{
  "d_mlp": 1024,
  "activation": "gelu",
  "norm_place": "pre",
  "qk_norm": false,
  "bias": "qkv",
  "tie_embeddings": true,
  "init": "normal",
  "schedule": "wsd",
  "decay_fraction": 1.0,
  "final_lr_fraction": 0.1,
  "batch_tokens": 32768,
  "train_tokens": 353500000
}
MLP neurons of a small language model. Each row is named by its layer, matrix (up: input weights) and neuron, and shows model dimensions 0-127. Each number is 500 + 50 x the weight over its row's rms, rounded and kept within 0 to 999. Numbers have three digits each.
A block is one neuron, or neurons of one layer that tend to fire together. After each block is what it responds to, as a language model described it from the Wikipedia text at the highest values.

L7.up70:448511506489544537550536536425565487509546496457550520465441548521504546439495438435519494548499452494507609443481450517479538487545447459492513515547485533543439488481473438504461466596529387514517425537502433473496465558454541493514481453446517429431557490471496468440494436523385469533469555547446513501520535424482422520500463476610505536533525459443531424498432401522520560496548
L7.up84:523582442496458516481507487578542431534477473440471436512457486494498501477582505448552456477487528485524491416537469547469574561561468520524530510541564633552491457491466443494536522425516517588416487532406587538490506441496419449531433441539511409489512496434542513450572492481566540510467578520466394505433467505512564436520533577468444493537510515584440513462434502593474509497488
L7.up535:448546502456482525401441431524441521510498517423585562545582468438562503520493509402554522537473506438514422519601507603514457494532593580576513477459491512479516448556481513484497527466553513579406484518534562563443460547497545554565497552419445400510502501562483602553500450485543519475508527454488435513436534433444509471460543542546456628504543459511527529568503533497407478588481
L7.up537:538435598512498427525584467500536527603547520493467558474575397583539521516513566460452540487536524410507491527564460481506452446488391511508542534419642458485382518504527468499545490467484531491397697554483466492442595490588461530496512537513492512577513504544394479401511389535462564528493473447434590439514505472514430481493559440475517529482508444550503482565470518561522534487537
L7.up576:459471452502449521473516507443494518552540502519454502511517511462480464444531528501551450531416598527435406461521526527377475481569507509546485468437506503556454455496419475405494465461536473651514495529516433469501507527483452548417493469477631459560473467448512409519446507470471546506424615505506540543506484519531511541436493456552478493502610533513540556571510512450537450509580
L7.up598:447469520449500509546432479476377556527511434480552530512491468442432494462540554539442386542561436497471427530459459511439518538417572417477433536446488485481493587432515404540487502508461522507561543517446523502438432540504497505436475512508546443425538501467543423561468407491498475466351520446563599568502477472593484412449372559523512517466457562462503467524450538583438481508490
L7.up651:536481472411484496545513509514505540413510501436457509519537540419543503520486510474419498458519482533508457481552522466538559525483434526492443457426544516517479475467465477396526556578571416585504420491465565471467641580545440530561469517424497457588512537585533402594474466491505469466480478597477494531476569368584411472497521603492541559475555502535431418437470424592453453483449
L7.up1022:454568511533482466514546470497441472514401560489575447486525470504494381460641522572501501506495494476470485514586455436532569481565516568453516539461487574463471454409446607379560447540496530546547524586482588500411466528482521511552466534520562468491464406482488565544550571459457489520488468501550483486531510454487516429514508542404455498556521532513443475428452497544477502526550
Responds to: Table header separators

L5.up55:472468523504471381502480403516575555492418535555493482491492543483598463438604436484516501479482487481486520492543588382556510453543536640620566479445605490493434456454510416519512532480404487517462522493496473558454535531488484523459503460496496424530536536554497430504475480456506486554411516528468526500460531567548561450586515407511454469530541487515435377519480420506465455449527
L5.up133:540503510483456381525537535556528543435510467557431436501368506506437460484512500538549547552521503603587563555481472533495548549592453496459438528500494416538496516508590469438444601556528477427501491538490472521444479500499473498388466454471535466561530490375441606499561573543520559508467518529528538535454499498567435410481444530540494595443409483528469473455433444525575467465497
L5.up178:487453469448572515517556448384491502582576479489572504492547500512491537532586533475508446489523469449606542568539562461510477523558445492491453526501590485556475412544400548511472489521530445499488528559488578443477463505513429563445482533424399387481474482559560470513598511487572575585477511445504506529414477471491506411510467603462523488510503468483470482486497388575522473511436
L5.up276:460471392451408468558483435528596470422478412519473514481529544543508411397482555497531463495540567498472533478381470589560511522542366524503525540553591427562462521482464509569494438595494546500463455518525573419478417542458563421571559470428497417465515551600563421467566434515482621532532530494514526444500506504489474448419504459455536516448582507477489474568518506568459551496472
L5.up372:490478542486512530467364424495585543507484460496454452509525535536562537477481450455537528521541501448508524523446505470400566534486489459529536486598460377434416538528490474528485508553523437604517484556542639499468525427448519454450626539466568476545562531420475451569490422485566515486555469404585521414449530440439526504538518514429519542476498536564495377400594448516485517459454
L5.up523:506479441547572462608453490498520469554454510454515502502475562523449522488559531405618470439552479516543478529396488490421511515548437518498435444447506422468476522526418510463473471510512479505410513551465558538486492530543457613527476579478459485495483541497469422495481597467508503458466438571476559478533536515503562495443501506505467451495442497487494453573447556439567386482489
L5.up786:496506501489575454382516467528457540544543414448554432593534516460456552468512506365485531550491445512478502542517497470460474481540486521511504513531573514480444516534532552491595420534561482620462517572501462472514479535552563480499447492412412510646565534566552454525512494569442525524454412579568459433628486538484495456450491542467525464516506516476493443437440536427435458536468
L5.up1000:546501519425555465545527458477545458437541435534509462592485476533523539441441498414434486432494554470431487461627449540452474516513507485486475452596439461502481391660531479556538500527536500539550516574542605392478458533522473516558463429487562480511477586457452474537518508411505506478524425462546355512387595522472430514430505522486512521511592549530476471435488393468504576500520
Responds to: Table total-row cells

L4.up1020:483484543565507511515600620492494475471429495521512558452540477497551524491554493553452519496494476477574469382552514470495531521539556508511482502492463455443606547524527524435532444493528516496477491499435518387580500498541525473482512484505435431475487426523500566522526497520653452379439621522537395456576486562429517452448571518498447423520433408490477493483481515416603355500566
Responds to: Mid-word subword pieces

L4.up905:479447616491406486554415551561565523533600512475480481475437468506458589556527460564519525506518425490531443523466417499449545572441495473534419450564570482498538525542566505509464486496498520451469486498535582488352600440518550551384440539435483517454566601502535551512565557451534516480430462432502474436380526499518488599521516438446447597472506581535518520523420378565539556476440
Responds to: Table total-row cells

L5.up412:548467458413546484477485438500428558486496551429553484469424491506484517436528465527463515543547464473583506462566522481543586553508507536462521493467372507539610566587574500602473433481541506514511501546488504474557489516529457495495473544451463436459453499433484469537533488440427452499507488440430504567438538469494532498539499478417521409565520522517426532455641539601436468608488
L5.up473:556458491387476458607421508498544542525471601417482578481393513519486467535451506626447531561395432451422532479497470479471389517556519489517469508450516477518437472618423474486482425542548507511482453479519454304602499523554549473543578524459487480501531459529531539455501502499496522520482484545392420523528442556494536460481490474586485459548514526564459394539561449529457449545497
L5.up555:548482523535567601502481536518637549436444493548535464503535403471492456571473483587460449572540549539451507515474580499527512452595496504534474373533401451519558518624555572443474449454528547547516483512616577475525487432530510504519496458528539554551512410496461541472538454515526554496442560475506541498485464481463523496434404526481460495490444453469444518529539565451461404503510
L5.up577:458558667521482498510447528502513523527394425498476465583462496490517517514487546572470436495544372506487511454547416522595446494534495558538451409465394546489493599443504595518530504490551520550532445648543487368474491534577491498442557511496424446438501525499520467577440509484567519521609473514425405448473460487382521469560466497465510458545440537536514441465483479467479456593435
L5.up610:539596475530511526531561414470496495505468530491468485492470497428577527469485426498498508515491460523456525500546567433485572504500457508482525557413516576596380468551540547507447448433506471569438526570505439452488421414508433524555492593484465545573501413534447504494572420515485567425454490571548453459525470534586517482538513449488415487533458516531437535400384496509533562460482
L5.up659:482518600408501518518545454517489584521439518460471507465482426474418541467501472486494536439485502518529447543477540558562515538536600517468502460452494521442569545494451489579543479529487513457550499516463466430471460469549430483535453515484512452486556514457429493528571483623492539448583504481445513557539619554489562497446479407539497583540481471529479574427640489494525477482447
L5.up870:473506543549522599525466512505526542558504447525575500424482435445565470419471514590474446553469583550497527503474542553561515442487366513487497461516545539581468472486506536527504571480516584462487450473620539559612561530541464472447518440422435555532592528463587473493470471548522483558623545461507419498429504543501467576519507475445500342588493535448483463389526536493453494532536
L5.up995:465424439535535500490478436464479468524424484434622485475575505453436555443457484623495458529495471401492477501453514512480564402431467526505468620458490522468504528502468572465437433560554503417513448533447434456519542437679449535533408567523522483482461444426397495457576522552526472465492556628495501540570555445574528499441494472594459480525562503478510494479474480518548604543513
Responds to: Mid-word fragment after prefix